config.yaml
n_layer: 9
norm_eps: 1e-06
qk_norm: true
attn_scale: 0.0884
parallel_block: false
init_std_up: 0.0243
lr: 0.00114
beta1: 0.95
warmup_steps: 356
seq_len: 512
doc_mask: true
steps: 13666
MLP neurons of a small language model. Each row is named by its layer, matrix (up: input weights) and neuron, and shows model dimensions 144-239. Each number is 500 + 25 x the weight over its row's rms, rounded and kept within 0 to 999. Numbers have three digits each.
A block is one neuron, or neurons of one layer that tend to fire together. After each block is what it responds to, as a language model described it from the Wikipedia text at the highest values.

L6.up89:504500521474495517518498514505486492519482503462495523466515497506471508507474487475512487486493512526503484527547470475530513485525558485500500540473487525496499538480473532482477472507486512467492499481507487454462462521443481489544495449520506518521467501525524481521475492502514494482
L6.up204:519507501495511484516475493502533500499568532488524518491523482531496460526496509461519529497484463512515489512499549503550494503556517556497479467487569538544483540489523534507499491474484502491519507475494532512457509539484478475505516494518507455500486475506497521530443481493479487494
L6.up332:546487511485528523495484448494490493497563522518513482501486515510510508488519507482488499481469526527499497486513510489485510480485532495493494493480497527506466489526518523485503463507486501508497491469474503492481418518494554500517534482498512557502484483494506498514496501452503490482
L6.up592:500485505495537485511518510466437476525508518499505498549492478564529522509497524455511500517506480556456500521534486540491485525511520502480525478495516508461456507468462498501497461471494534500488509497519507486472496508513498500530529470535544513494452524550506467535476467477497501494
L6.up638:560491498479470488501456488505465487508513501526523456577500511536483486489484487481523492531461456511477451488524509494514513509523510511505489515496483519477489530559507513507509478505516521464446516511508501471498436515517475506524502503496488524516457509525546519527502496484531521502
L6.up813:516477492479491491495519510508492527507484513500514462537499531512514514499453496466463517505446510526427487505476474479513491466554535536505499505471509479466516516478485499480491486488509499464477525476530511483494435520500514531535544484509532519504429466501500500495496468510517517474
L6.up938:503499510480517478473508542534487488461519495488522447510462499519455502494506534493504481501469467487472493539496525519486480507531508528473541524486512516543479509470520506551496518447466503530491479535511524483454488505510453496544480479490514499487508481482503471475499498486503477506
L6.up1388:457481511536498517491483506511532504494497480513526486508489497536482489556459517515507525496504481527488490494534528505559468515475536506454522482520539524523426530532465489502488528493488476478528488517525500524472491502501495531499531490514486493476492457485564560511498477512491458508
Responds to: Birth dates, score dashes. Mostly "born" inside the opening parenthesis of a person's bio (Pelici (born 1974)), plus en dashes in sports scores (1–3, 4–0) and mid-word pieces after a capital C (Cinc-innati, Cos-ima).

L6.up24:496506501511553519492505470506530534561477501490509487486535501438476541527503469518528517566502543471519494535503494520482487492497504475488503507496516526457494553498503477544511581498497532516495519506555523515533520499478461481518494493498494495529496473502442529546482481484491529558
L6.up409:459492514560543474482552463485491528468489490515527479495511491484524515512512444539503499509504504489516500546484515517517480463502496488508437492484522499515497528538493492500468517462483528493515492507495485571523495502495478513501507501477481522469482481519465511571455514520478523535
L6.up1044:476579498473497493474548447550497519544506490465493515486526502506456494576515467495527506526511516490515518540563497477489504466498500495488525506484547500542499541496494495495507516498506497477456499533533512533494495494466493480501480547508547473535480512483490492498510513473495507491
L6.up1090:485491497515508533521568491505489516519522500499539512515494534468492482526479491499511511510473495479528520502518535498519474443472489445499463510503517491517450513472536509475496507487454525483524502500556496535508528496528506466520464512519546515504489506494469533478490480491511467469
L6.up1180:468537488515583512513531475524509460489507486471529467488539530533494524513507517498463482496444517490499509549545498445478444497507494461467477514522501544490480521490505499521488477506515483540475493486537503500461493498508517483515498530519487517536488511461547472494477497477548481468
L6.up1249:486466492539515511488544451542482503490477521495528491508519497499503450543473494489542508566495485502509526533508506460472499469518504504527475490485504491536487559504494469505515469469488467481508493500543524470504489485474464493482529491505507497489518496534475518521453487512493496545
L6.up1381:537519480513531530440497463539518507493515478506484478515524500498503536514485519530526493516503544465503479521520539506496528485514499452541514529479480471496438518489502523521522527470456518487539516487523511526472476465443510484500504499545482540519515508495435497478515449527496492483
L6.up1480:497496490515477491511551517497505530486515504498509500466514540464497510500528479514506492493483505520469537516544536476485493473489536502505460494487555471511465510499562514473540486484467508488505534458542511471500501496516486503534582504507503456516490506480488489495480417514468489462
Responds to: Digits after decimal point. First digits after a decimal point in tables of vote shares, population densities and coordinates (62.5, 364.9); also some mid-word fragments like does, shot.

L5.up557:521488501499484512491484499505430505519454559479546461494538497543491525506453494486489496485502500517476476450493481539501482491467495482487493522496526499508476510532502465496460509494448488459466533525502532514526488517540495484523511455535513494539471485518509472484509491512516559507
L5.up1534:489533512534523519518524523503480491461494506495563477505520517530476480517499497489523501526474465545536470480458532495515444493483541462522489505472485499443499494504474519475491554488458468505461485488509520459527497508484502548530506493523525457496472476486494473490492529501543502532
Responds to: Formulaic stats and infobox tokens. Predictable tokens in infoboxes, tables and census or measurement text, such as inch values after ft, compass halves (north-w-est), square, water, National.

L2.up93:467494468548513543495470447513532514476532470459522508504491524506500465526512519507496501486498489446459458561568494487473488475489513493508497501474534504530498527490463483510521481509492541488482502533496483516486524521500503498517510546499504469541511509438462533506505504470455542470
L2.up682:526508489516550466480478514509518517517517460463521522489533506489505495528485471506486492541485519492484501550505495469455489463498491476517476505512505506533496524467467442503517512518518485490470513510514460516468486483454535528469486516482507513520488508475537554465472501479488504525
L2.up1232:477495504507493481494495477491540500525548505494497514488492523509449510523493527535507497489516474521410523534504540493465484471511490473506471509499497541486440545462502488496507501497495513504476492536536493489462518454481522510507506566499507508591453500467532565526502481486495547483
L2.up1306:493482495532510482512517501505506486495558475466529492510511474495505444541503478484476487477491466484461529529519510524479503475491486486479494560498506516507501542469469475525522505469495490484457488519511501529456479454502538526510518563453500516507508518479517526504476519488501534491
Responds to: Upcoming year or number. Spaces just before a year or number, e.g. after in, born, until, or an author's comma (Larson & Hoese, 1980), plus mid-year digits like 188|7.

L5.up221:519480467549517494519556498532485526502503517520538505502472522460470493463503509507484514499461498561507510512488527495499493514533503481500458528463557519477478557507532493522532485454475519530490488468504487485444483523493495547513486526481542522497487487497558506494488535493514520514
L5.up520:496575494513529518484568487527471481496544533500564485488534535497516517519465493479504511513526512526494485515514509450480499501513487495511495524477555487510481510530520490489488487481463478476461486493544502528476500532468507493486481492517487476501469503500484484513487514526523531507
Responds to: Verb onset after subject. Subject pronouns (he, He) and the first piece of a following verb after who, which, he or she, e.g. who play|s, which serv|es, hel|p|ed.

L2.up766:530509513486510496472551481531493505508470539472523487529515505531516506491468491445466502536497472513520521484518560475530508489473556489517473565508510508479501518480498492535463503464488458469486492496519533489505502518525484511520508530504500506537490486449475519492514494524512515509
L2.up785:498502465500493501514535497539501505528474537451506485544520473486523454491449476458528550524511481487486476483514535488534480518504548538475540486524519481519484528503482453478490534464507503493485496473506497457507520555504474527530476476500491499527474456507506511499472479510523537539
L2.up929:495504513541490494542544491521510523504477521452500458520525492497497486505452499496520536561551483523481513498535522481490511504484546535468495468504544505522522528471511479526463527471487498497480479500529519507478523544457497503521521529495483518532493462491527503530504504503485547499
L2.up1490:486510494510503493506475508528469508504482524467496498545504510511503475520488501471508486486515492506490499470483532491490517507487511521474510515514514514468512504450519480534487494451485491448481509520477547486478512476501495550505492546493499456495498498506474507510515495525506524504
Responds to: Coordinating "and" in structured text. The conjunction "and" (sometimes "or", "by") linking items in lists, names, headings and table cells, e.g. Liberal and Country, white and silver.

L5.up555:514481466461460502433492494521506490504501517482498463520505528519524501518486505569537507463501486514470497481480513514492496510487543507487460497506490504457475504480518463515477518480530464519537576496522525499500505505487486477546509506531519482507450510500510504510461478518466435518
L5.up1126:532508477470484494458469479514520509508524532490507478520516525509525508519458515536541502485495496504477466493493502507511492449452531515481467492499500521477481516481519428499465481458512476478524545483535537492493476490492507524535518511516505503525431493471507509492469482492482471544
Responds to: Section breaks, mid-word pieces. Line breaks that end a list or paragraph just before a new == heading ==, plus mid-word fragments inside headings or long words (det-ail-s, resp-on-se, emph-as-ized).

L2.up252:527477489493493485531482500505506470506554503492487435514506494490512460483469491473474541487515468523522493499484503481522482502519493529488507534523497523504459512480524503473462478448477558516478527448508526513494487524505545516480494514504502470526451481557521498516516530488506532481
L2.up525:492494502489482500502525442490532495478533513493505508494485512474520487488514481500551519473458506507504507530493530476520451500485493537501517487503500513532438565477555501487483445493523558522484480427441539524510526512520484529485509460530485497516477475569509541488472499487514473490
L2.up620:517477499508457521506543515498516466548494549476510477508524490460519536483505487486515500495511468555482498479567547504532509506512543493495530522524500523466501476473525506475468510459472538519473518417507488474489550499517497523500493495512477483500453480547514445531464497468473502515
L2.up1212:502504493502483496508498504532524481489495542468528460509550525504500509491497495440506497492522477507507497490490516480540459490499524539499532463513496537482474510453527513442459495452477565503494539441533503531515500469539507462507480476500507512536460443589507477490443481473505509510
Responds to: Sports biography text. Tokens across sports articles and stat tables, mainly his/he in career narration (made his debut, where he remained) and word-initial fragments like t(ackle), ch(ampion).

L6.up258:479524514517515523494534474515518466501544524528478521535482513529476507542459482464504501475524500508509464516502516503471498520493516509447494474515466518512507488516499483517495525467510537485497455470509502496494519512438497549481513477522496496496487494494500441495535510508510542516
L6.up334:521532496497488507493505524512505517512532505493515520493521512541482490504487489526534493524537493486483468583527517485469516474481516515539502522495496497512524533506502462539501497475497532464461506568510486523516467506465520508517477501487476508485484493474523506499500514517468482475
L6.up431:530525463449521493516520516551520495528509463477509493530517484517492488511490496500510514522512521498505500533520469459467500515447488525493537511498461495497484517506511479495488453483492509494506476511511490533520496470501481510513463510490498523495483499525501488470526528506492553474
L6.up578:506513514456500466497478487526550479500529503533501518519532472512523441548496506505531518489509532501475506556499515512459495492473470564487515492498499491518484499509526511519478498461507532488540494512503506480492495436486516566506477507471519497515497473506495478485506476512507505527
L6.up657:521471491481495538456525461541510478493523501490463504500515506470507458538517463520497498528499503489487511554507485499466446491446490498538505519456530487466538509474532472565509527432499540492493492520506504477502539472496522474488521491513493485491492468500522480490536497499517507531
L6.up1064:492514471440521492507493471535495471516534458471495533482517497493535501494495515471522553505517508514508487572499475485439488509480497521504552495521494495503486491513490493571457530481490512487490513511507489479487489485486530518509510496518508448504497491515494511523490494492485516491
L6.up1423:510501495529512516485486523538500490497515528483487534510558487519507483509515510484480534507541504521487517519500466529474491493479506522486477512482491487507504526478492479533492456482497552471503496473511513517500517510477523511513517530550514509519513494500469484484494472509489474548
L6.up1509:505538507476495493469505482507517454512518508483479510502517464491520476517467486457541516511528492490531494520494538518485520510448502566506484510525517521489477497460488486501467492471482493464474486500509502505483501495457546558531509528527521469499491451444505505483481458534517520518
Responds to: Inside multiword proper names. Tokens in the middle of multiword proper names of organizations, works or places, especially linking of and and, as in Museum of Modern Art, Culture and Society, World Health Organization.

L2.up464:482490481499526511459468462519485463508495476496522513470502499510480489476473523504508531566511506481487412492529504477457465471461545502494474487513549516483498535493482446479482543502536503483481508544525513481532475493499540534529515498533523515543484482478447520517524495506480486519
L2.up691:540488453517506478510508496495487508516482492441530491514496506492460440496426538478517539519487429499482446524526482487445458515523512500498516490458518544521497533515525463528486547501513489501457510544475493553470498475524520524520537463527531473495462495475472527510511493466497510514
L2.up897:489531496469492509480502466533479545505484501435502507510537485504489493486453522490507546510475460516540471460480551484464461511489543477484485439517542492529509462485481468479469561495481452495475512500487535476490492534500523546527486458531509467516481486463535484504497498540485557488
L2.up1371:501522483518480524491527461537517469502496487449514480513472506498471499493423507463529530538494439501494481472515507471469503491510530517440476513499509553452440539504513465520481512487509512494477524498499530480443518527512493526498490487509508494545457492474505551533478497491543523487
Responds to: Article-opening copula verbs. Copula or auxiliary verbs (is, was, has, had) right after the subject of a Wikipedia article's opening definitional sentence, as in "X is a genus", "Y was an American".

L2.up55:524515496494472537498517454515467509491498513475484444481530485508483490494442502465465482554515500536474527507520502488498519467468510467479523570503527511523470523506490506454492498473496549453473508486510524521490458502489517535546517542532505511519447469461519498492468479485450531537
L2.up408:534524474493497522463536532523498499517454443470489487492531515504472531503480514513513479525492520477440511478514491502477529490492555519489546564513508492452520483524502511488528563491457467507503488532507544491465513479500462507514490509493543491519516499469480474494517507530474540490
L2.up1068:524522535534513520499483476518499537496490464516492451510501471484515553516499525498539506523496523493493496497520472472493482494496509488527537518529510567481503489509478516495476523529469499505437491493484482529500517493516484493493502447554537496547481481495507459441513514480483471495
L2.up1293:519500519536474472481508508506499515545508513483570486548551502506473494542468524472507479520491478493510528509509523482538517491503466520522523559519489493506516533486468513513522559499490490487493463498529516472473500475492486513516485569490493458520500532498500480508508545482495518529
Responds to: Digits inside numbers. Middle or final digits of multi-digit numbers in census tables, election results and dates (187-0, 28.-1, 0.-0), plus occasional word-piece starts like bro, us.

L6.up648:505517485532479470490539486520450549486489518490482525458474509529487497513493467453500498494489499539483500497496526490515514514519543527539489532523513516513457477483513543485497515484515453490532486466524479496482501495529519538549523457492535512506490436489521551530475462485478499471
L6.up681:479518491494460441478544517524515523476476521462501524503467507529499481501496457495528500524476519498493489484514566511538502486520524521511476486498506505496528492491476498465479505500547542487447533486526495469438486526478446509524481529485522492545476471498548560519481462532474536455
L6.up777:485480492505510454487517524495465493542518516499531479516499498533449509502482500451547519507482501491464555499493522515536474504550513509492489499501509544510528525446506511498521531477467519502460521487495505475516490484523476475513527479549492513512484468542563512514488497498467500487
L6.up999:525507507473473481486480504505475526508507509464502515490461505538519466504492474462507536507508502501481533468506520444486450522499481502473504479485519505470498499515494513505495494438504512491515503522514503483496484520497484533560531546517502524520485492466519513560509482449520527472
L6.up1077:494516478497548484500560487504462520474515514501524494489494560485502507524503483473525523498500511515481498491467546511509525545531514517481500448486510492495538495478546480501503512503490443487482543503512487520500476528525495522536534560503523514517496485567515539538496468484554511445
L6.up1240:499502486496505422469502489488442474508459493488485514542528488513508485494530501479529506507480469491516483503489536514485539492529526509451482463498518507472537488506503511522523518476465496516455518504516530517459502465497497485485547512472468523555497479497548585500465468453554505490
L6.up1410:478515480478511436444493508495488527491469491491523478465496457482518479507476449483497536530435489500471469456476590521512459503504492496475502479492514522499490455487515519474481531503562492517465510491475522472524517533487482492524500535463537516503490471476525528549485457482529536469
L6.up1420:522488515528500513510507490501486463443527480487494470500510510528500464492476467502553507530532476504452535483561532514491479483493525524478515499522549519539501497476518513483457525476515507457488481532498488485506425555508497517493543500536494470516491442544480522512499500528516545521
Responds to: Second piece of names. Short vowel-led word pieces (er, ar, u, o) right after a first capital letter, mostly M, in split proper names such as M-er-cantile and M-ar-shall.

L6.up182:500487504521510486520535498489458531538538488479508513529507485443471480530451511475531504556466480473513461544519502504487441442519476486505477458503526509491467471438483489491510498505499505522469509537484526502488483520490479504504502494525542497512492530490513476503519510455485507491
L6.up275:497522506529497531470542516519476554477481480461489542443494490524529490525499496440492486580526464499479492486476513502541483478516527480484496497513520513528503527501528489515510515496495527471441507474514520547456497564522519519499490502492508479483493474497508502499514487473525527512
L6.up284:496466509556529490498544429519465481464483482505519509484500534529447503522499508535491494510497474488521524520532549469530487482499535476495514499512534520487494478502510526490518488516491493495508530448529522482459469547516534503512533516514506492531502498505505465528474487475527473464
L6.up388:494499500521523566506514540511504502518460498480557499462533467484493465531499499491503512536466513491514513462514493487496523422522492466494473520482532524529516554478513508461509484536511504525454491488542491492432470519494478509536478505463518469498502488520535462470469485494491528526
L6.up604:526533485516509518512536520530529515525494491483477493515545489519466464528472499507493506516491508521541508501501515475532529479530515493492538467508546497496532560523532517508513487503497508504448508481548526483484543523481520477544512562500515447522455492496540503502495509460536522498
L6.up1078:481507487486498487462539478544485509525502507518492491487540500481497491534468475471480497490509493459535462479495559519477432488525525495472523497498490481544499509486469530510499527527513486491475504474474507533495542523511507530484506530478509491538444499490453537496517511469560549483
L6.up1137:547492542522458503458505531504479507521461523482494495520511501521470536497499499519510510497486471530513502514517499470499499510531510467495521514478545495461536542514507496486489508492476533479458501491524507501445496526475489503477522504502501499505477505513511481524462470483518474479
L6.up1267:508499528510525487510479485467467522489489500470485520499518482500503504459501501515591527516495468481535479519468550515521499487496496538523475529518536512527538522473493468519495522499485490511467457483511498458466495487516545499518503472501472483511477502579537523493491494497525533497
Responds to: Mid-word continuation pieces. Second piece of a word split after its first letter or two, mostly w→in (win, winter, winery), also t→ree, h→om, w→est.

L5.up15:521500486523504533461534483501497547503434533465537483534532485490495502465461478480483465558444515515519471493489480513494477506520488474469470523524507572510527537521486488527500570495522485518455545498548491493474518537500475476485501525523522540506480503486482535523496497425451513504
L5.up1455:486489515531496508443552480490489522512516536478519524529556492515500483528453484493518502503503493514510403464524489480541509470521541526454485516516514503516502489490501484499509517494478508487468549515518500490488512514527511472501498492527503481483475482485496508484467528453476504552
Responds to: Article opening definitions. The "a" after "is" in a Wikipedia article's first sentence (e.g. "Straja is a commune"), plus nearby commas, "is", and infobox tokens.

L5.up421:511509518502555536507511516503534530494493499516546489499563474530494487533476515479511519576494506521516507481530525515521474495520491490508524528507534518507499531501507514495517507490471464466476496529514530470490466512458503503526461489533557467498480473483505488522479515532493509544
L5.up620:503492514521491477513492476519510506491484460475539474523499529476501468497472484510516506508496551516542518496533504524519537524450505485498481509514527503506490539444446500499484491495462505514487480532555490446503465503546497521514502514491515514502469491496521532499495502509487492508
Responds to: Post-number units and continuations. Tokens immediately after a number, such as units, decimal points and digit or word continuations: °N in coordinates, per, meters, season, census.

L6.up90:494512433505529474461482518511481506494473469446469508510544497525497472493534503462514502505438486513485496560498490506504471482528488527463495490470495499457531512504514507484478501451496527503476467472530494518510490507502491487512533514499474519486471485507510540544448497484542531509
L6.up155:496444496559556478492517509534458490509490474501479491496533528501455531465529546530478492490458521552481491509457472500482487497456493529500480514464504509464535525518464443488488497463485510536500501513518503451502504499476447539455487537489547525514483470492520530526477506463498499497
L6.up567:494495506532500538477526506501473523492486534508482504510513505496454505510472498492512486484465498494456454529473514514458541514483522556480488525522506499494531557521540490482515535491473512498474492543521533495508472527513450522502512517487480463534492497496519558553496488451492501509
L6.up726:519521503547479512500541506502479500512521478514528495520462507463517486492489505494552491512468495532497539533495557501502503465500490491463487449528527478507507539499454501530484514484454513555462457532497517464473464478499475537466493503518508508505493501528496494487478481474470518526
L6.up889:481506487526438474494543495501468466496500508521525505497502471472475534506511524525516474493453470496480502502482495482506485506516488558496479482514549553494502484480493506498459510457481504505509494515467511482502485511514448533486548507471496515558482499531488549536493490492487487474
L6.up1119:500535465543507468449528544486497530497518500502543465552501488521518505507528469502522513491471412445474499484493486499490494516523507530482524499513500511490495535498483525466493543470482494506491502501529495472509494524491480505555493525506481543506509499466560548487502496536454465476
L6.up1321:561516492524481510496485543535453541494460481521499504502497481497536540501509469480555507513520485486482466510441535499516510489487538479503487488489541509511496509487485498490474524496499550542497497520517517451482508528521490484495514587498512494539477470453501541461507511504500474504
L6.up1429:501481474523500446485527448521492534516508473455473503467471503477437524472499478444455490489485504530454486534491516518508417539471519513488490500496493544496462461534481519474480518494486521519459515486446512465522476471538482530492500498450493531500509491490481541486522467513476536469
Responds to: Number continuations, "one of the". Mid-number tokens such as digits inside years and table figures (18|1|5) and ordinal suffixes (21st, 18th century), plus "of"/"the" in "one of the".

L2.up471:511506502485544475475513513510482504506518483478486493492545487495483486486467527469530537525517471535533473501496560486512475472518548515521510506489565500508492540460506504499482531500480499495473499553505502526483506504445487490535539506491542499542447488501458496513497519516467499514
L2.up884:507500486515507478465504558509469485519506512433492494531521465533515481470438502459489521516504509525521487464509509489505487491494548532475495501515530515499459534516520489519481549483486469495462531530523507490524507507530514518556522485486546479518470465516508504520524481482512535496
L2.up934:527508507531513529492544543519490540494542555453524473509545484539503498507496507442535526520494510555540473475508533508518505514506509488505494554550530522479508517530489485533497541491480521527441522474515501493506495495525502505540537511512518487519463463512483479497506462513509560529
L2.up1253:536504523547494541486507504476476504556488504481502502530566525518511481511463503469516540513530533537502439467526521460509501498502519530520509518524542515494490504526527503521500517464443503514462521504488507470488444536505493504535530507517535480530473466505484482499489488506462530525
Responds to: Stock phrases in data tables. Word pieces and short words inside fixed, predictable phrases in election tables, census lists and infoboxes, e.g. Turn-out, two or more races, Democratic h-old, kn-ots.

L2.up186:524486498500441458509510527465517487493507521469521469524509493438497469502469469477540498467503466522505490520530531437513473482502503517474515484535489535491475500517539515482474514485501540530494551492516512496497477488504518526501514485481496550532479470553501508488494497498538517540
L2.up373:524481530502455473469498528464505528503497571495466472535546461480531489513498496439506538482516485538522495478558517445524487508502540531505509484537532519505487508503511524497490491488471535501465498489551520469475504508553506517492537511479493448521476456554476470495499480473448513504
L2.up1337:511531518526457496501491515473499518481496563470508451500536491465525466459504482491515499464500527531499503520479518474528474498523493502489503465516484523510419491482519464521500497499477580508486529476504543531498517515520485526485502472506514435529474457537509544523468455466474484501
L2.up1451:517505500533457490503544473516492454510507540504537469491467513484533509516438476460545504481499463531480503491487541519537506476523550512498507494516480537469469480486500502523493509487512487521470509458471496477512479495503487533491499481475507505520435435560471488456505486496471508453
Responds to: Sports and election stats tables. Cell contents and separators in Wikipedia statistics tables, mainly football career and election results: dashes, "Apps / Gls" slashes, goal counts, and word pieces like "t" in "table" or "h" in "hold".

L2.up1:532525469506509497461526491530481461513505527479511500527530527498505480493437481467502525511503473546486510517516549482466471453480528512451475520496519532502464536478512459505475547466499508494488527471512537466459458520486483576529499527505540483518423458487518520532492491477436491487
L2.up208:510511480514498518432503496531484512483503554485511475525580497492479507517478483478516519535510482497460508500497541451475481442444537513467520504464495522493481540494531468485482524448472531493484531457501533460459478498476492514529524492491513481499445472501522521523460481511474500501
L2.up369:556535528485479511485478541485504451506479518535509491485501512499460512558469464490498502519506502487527499503529519500501497526477507539550537486499493490508515531474544509482521493477507518502498502528514499476491503482488472534501494440492556512498484456512438475479492522545488453517
L2.up1512:526513463524526482458506492497479506509515517469504473511539516483484506504459482478510522526503475513476495530549548442485462437452540501481497550464518569495474554465518442480493549460494511468470520460481527475466445484465473549509520498492516489532446466486490531521488504493436516489
Responds to: Table semicolons; -er/-en pieces. Semicolons separating numbers in flattened stats tables (2–1; 0–0), and mid-word pieces er/en as in Leader, larger, Golden, Seven.

L6.up340:507511501492531492492472503512504489519516532537538460532521494532518473521494519518504521491519523449531465488534543537517485480475498464473494503531515504487515485435521506456459522478462487475499500514479503483496535526490531493518483485523484499507475471493508453529491497513509531513
L6.up345:504524471512506510468527528500518488481507487485527493489520528575494462466509590525514513497482481511428504521521536509547503467463529544496533521454533476500508542488497473480498521507476498446468491501508504528516491487498497500514481577540502484481497511451508504521505493497497500528
L6.up557:529525469513540556496533501534516518532526465493489531498510526529538439538484493442466537522504517495516461506536502499460501460507531516501510500485512516503485517513467490503526550483517461469472501444491506495485487506487534481515530557534485507491469471503515482481496496465530532488
L6.up676:503495512492556523488476546494517497554477488486519485522554483527470484533507573548485474537525512529492489509542480509493503443503508511509488499521480505505513532523462472532480537496477497494469508547514516501516460478450547499537447516524539443525502480472517454523483530513486485556
L6.up727:494501500504525514503497495529445512512523472493527487519565499543524439522485491505503523523506504524513469501513513499525472452476520515513546538506482499520488543453482511502495531528465490484469505463480544522488456547496530500531480518497492467507484498484511515472452488498544515512
L6.up728:527505484524556530497516521481492518531506463441503511473524466540514518500523540503534491509510505516507502497529469471513531460511520491545523492466535471468516559490470512515520491506474496488495470505497489500494478535534458516557486513556511541496498531488491496483472496510490503534
L6.up905:503489480484559492509517489517501510511471442479500500489496472525479478509452536517513522584489520496519486489537514471484507482473519457511504517485500483524492537524544495554509501515490470473482502520478518463492438519506498508503491508528492511513499512509528485521514484504502514530
L6.up1037:489518494480526500506486492541466471518517486487511504493533558540534457552516532447505544517519508502508507534505519510482508492463473496506491504486487475514482525520482486498488506460470520494471482544530505500500482504511502499508483562499469457534475498496489528497507478486481527532
Responds to: Geographic location context. Tokens opening a place, area or direction in geographic text: in before place names, sq m-i, e/n of east/north, dashes before Region/District.

L6.up130:540513500511504507486491510484493499553499540484524502460533509525530474503528534495462477501495472560522545470506496492467519515498519520509540539501518490473478502454508505474498485448479536526485503469522500471483459517434499474525478493544512509535491482503519483479448524527464492496
L6.up224:547546511500510495484471487526495526573500533518511489470510496499484503502505518489479533504475512488500498475533460509507505483441521503503484529501478495514458527484522473481469487446476562517459490509526526486489509455507469449510438490473546487523463524529530513472471525529499503512
L6.up331:473519493493472490484526530529510450530474574481519483516513534519481480469469498472449456529454489535449529467514517464483505529476472523481510529510501486514521498519464467486463496505477510487472496497509510522531472493451435491533490471492506491502488521490533496485469516487481474520
L6.up792:501452481537499489507482512506488498531496501480480504524518482497444485538508487485522522505472446506459493484497507514447509515520526465496510530484529565510450527515493500477481514488462512486508509513539524463469493469511471465514484502451484479504471506486546453515494482488455453517
L6.up1046:480541510509534510500477449514471530480490481511453467530476531529517463479516512475511512499469534520468511489468490507491499492428492540525526497489502506518512500511482529502482497490480471474490510538542519478483491495467475485510471535547535520499475477507507505497510516525495520472
L6.up1101:503515495470484466477474538479467493481450480501512489479489483588466508514471561467525512540494476527526494491513578484516518486501526486505512523491552561530492513493479486491464439506466461522449498529502518497442498512505506505525461524521535521520485499440490505487492542501510511465
L6.up1226:530514455499530466482463522543501514487469480501513457537508511561497434531476491513487478502492509477440490464499497505535495512512530531507501561498530512532506519473504499475479502485463478530446548553505538535468460487496476462517508523524498507487487496487510519505513501487515505502
L6.up1459:507519490465542498439510509518500465452478473508486502503512519485513464503529506486528535496459477488525525518491528489445528489507516510498526505480486508506484483489500495517497484500467528511528521470510490515481512551490465508538489470485546486520506536483499495519432496508477524518
Responds to: Early mid-word fragments. Short second word pieces right after an opening fragment, often inside longer words, such as app+l(ication), app+ro(ach), P+op(ulation).

L2.up298:525502473535510489478541505520505501517559493479495468502563520532496488504489492487508477506491470499480495542542546444504512476518501520493492493509534501478469554482510452525497477484494547510439511526482526494436491461501523489519509538515505499565473477467516526487502494485515531489
L2.up407:529522490456532509502549445515509530467485501456499504534510455527539497530492460540490502522507513537478520502498520502472501467492537518411473472506516499530489500532501502490490509460506510505473519514536511496481476521481493473498491517536510472534480496549503546512509512485504532508
L2.up998:487530506460561532495491480501527486532536505501528517512510497508538474519498563480510506503529478539512470508492496513494465479471487525452513482509547504486464519495525504500510519448504552479458502518518531504423490494440506476506493549545521502532487496493555526503477521463501530524
L2.up1423:539505496467537503514539459528515508516522528492537529507511483531490507532501533491484507531510460505489470533518546477486476450496531485453510525468538540509456515491495459492496551466490500515462522545510495465456493517497536490509509541546506476561422478493486536524523508491512523504
Responds to: Article-opening "in"/"(". The first function token after a Wikipedia article's title or subject phrase, such as "in" in "School district in Arkansas" or "(" after "Einaras Tubutis".

L5.up359:505512484464513496515531550510473498529544522503504503511495500517479487458511492525544522534473475518496473506505508524486455479468494494482505521480524521521506502510488443486462499480494491481512491526525511496501483516506540504531500534495501489526486528469507551463492466459480495493
L5.up833:490482494452543455478465519532477459517484481476454512533533489535511480562497508513484541506498477485478444512488537530510457486482508535473498535492506545489527529450474479484481533487508466516468505497538522474492490531463510508490498516461519470516484466518541477503503517525500521553
Responds to: Locative determiners and word starts. Determiners and possessives (the, 's, its, their) after location prepositions like in/on, plus word-initial fragments such as F|amily, n|orth, sp|eed.

L5.up467:525506480497466530453512507540513512536531520483506472517524532517522473478488538441502493510520501487514490527512479468471526473450483552481526514507494528455468494488528472488504497457517542484466479510525511501468511481476521554529497507519532505476495505478529546498500508504508509536
L5.up469:524501477466486526467515467536502532553519541516493484553530481508529500507500517475542542527548504507496501543488485495435499496418500556495523530505489500448506488512516506504482477467492500455491470544507515505477499502492522506509528505499514495506490515475522533524502484538501469521
Responds to: Inside institution names. Connecting words (of, and, &) and word-final suffixes in the middle of formal organization or office names, e.g. University of, Secretary of, Geological Survey.

L6.up529:517480487507485504493501532506473528476481487487499491530522513506437537490468510503537521521503487522505446479482543503518484457519515490479531517458506484511520507517519493500474558495466460500473480489527523484462446470520489532523480556520488489491481506514542492543504476497516519467
L6.up962:522517502550473484508513508490500537520506478535528481480490503533469515510486510544523496523453465512480479475497538487493481506508505488480507541518532515527459461516486513507490579486503518524483505498502520465479469539501536564518487487486520463488488495447489497505534473528503528496
L6.up1000:481517492506487484456475550546511458519521517522506511508490498534497488464478526483495481499533450513478488488529506489483514469472519442489499514486539513510481493534469492518452496457497520514459476557513500487485476506473494460503476493536539504520483519501524509547522509523503461566
L6.up1234:494516484478534492511543520523462516549512466504541482485487500537492539517540517497537512527457530520516478463481492509479539476482460488494482510478546484478488518539497506503458515488477474503475494498550515495525509496460505508504469539524556515509482508448507512544479535478493498534
L6.up1323:483565511483489505485470495530492515516503479510555485529506523559464489515493510507518514511497483552502531492513507440416529497465499474501532523521512526495494566516484489502490495522467520485498478536531510538546500518492447548495454527501533500512492507498502539498500514518487497515
L6.up1362:499561518466520471519509556544498510479503507491505524477510475554504493515526519507502489501522491521464479507463483474443481513455487491483486523529511558483515514515465465512479527464504505515475465518555500505518545498479474492520484568510552489522503499448494476492499505489484496503
L6.up1483:506497494505482480489518499556523504506493499511510512474488525483489472521539531509483526498529489527509492498523495476415504503475523504480518529511519566496504525467496436487475533505478492486502512504495529451501500518455526527462478503499573486527506494483531476471460510513459464502
L6.up1487:540472496504524506516509507509503489520514494523495496487514471465502472477482478451522489531516486490500467516479537476452490507424496507507503485520517490498507568529532487490425524512471510506501481547496505469548500551471484532523468513489530498527493492507523509514459529497484529543
Responds to: Mid-word continuation pieces. Word pieces that continue a word after its opening fragment, e.g. resp-on-se, serv-es, represent-ing, app-ear-ance, includ-es, plus linking words like is and as.

L5.up1462:517479468490503487454486481501502530506485498483501495523545477534466549513453478463491505553477496501515469517495525497501529480477502488504493542497485502506493481477478475553471514475490513456515524505478504493449475518535467498523523501504492469504499477446514498532508510492499528558
L5.up1522:540477479486486474472518486487496526538534490487528510495508484540482508478502477511511494538494491469510494522517551518497444467532538474482488497501497499459453470495493503544472528493477517494494550507491504520468481496511510476476497503492471511499497475513526553503542502535510503508
Responds to: Mid-word fragments. Second pieces of words split after a lone first letter, e.g. b|r|ands, f|am|ilies, G|old|en, Bo|il|ermakers, plus occasional standalone digits like 13.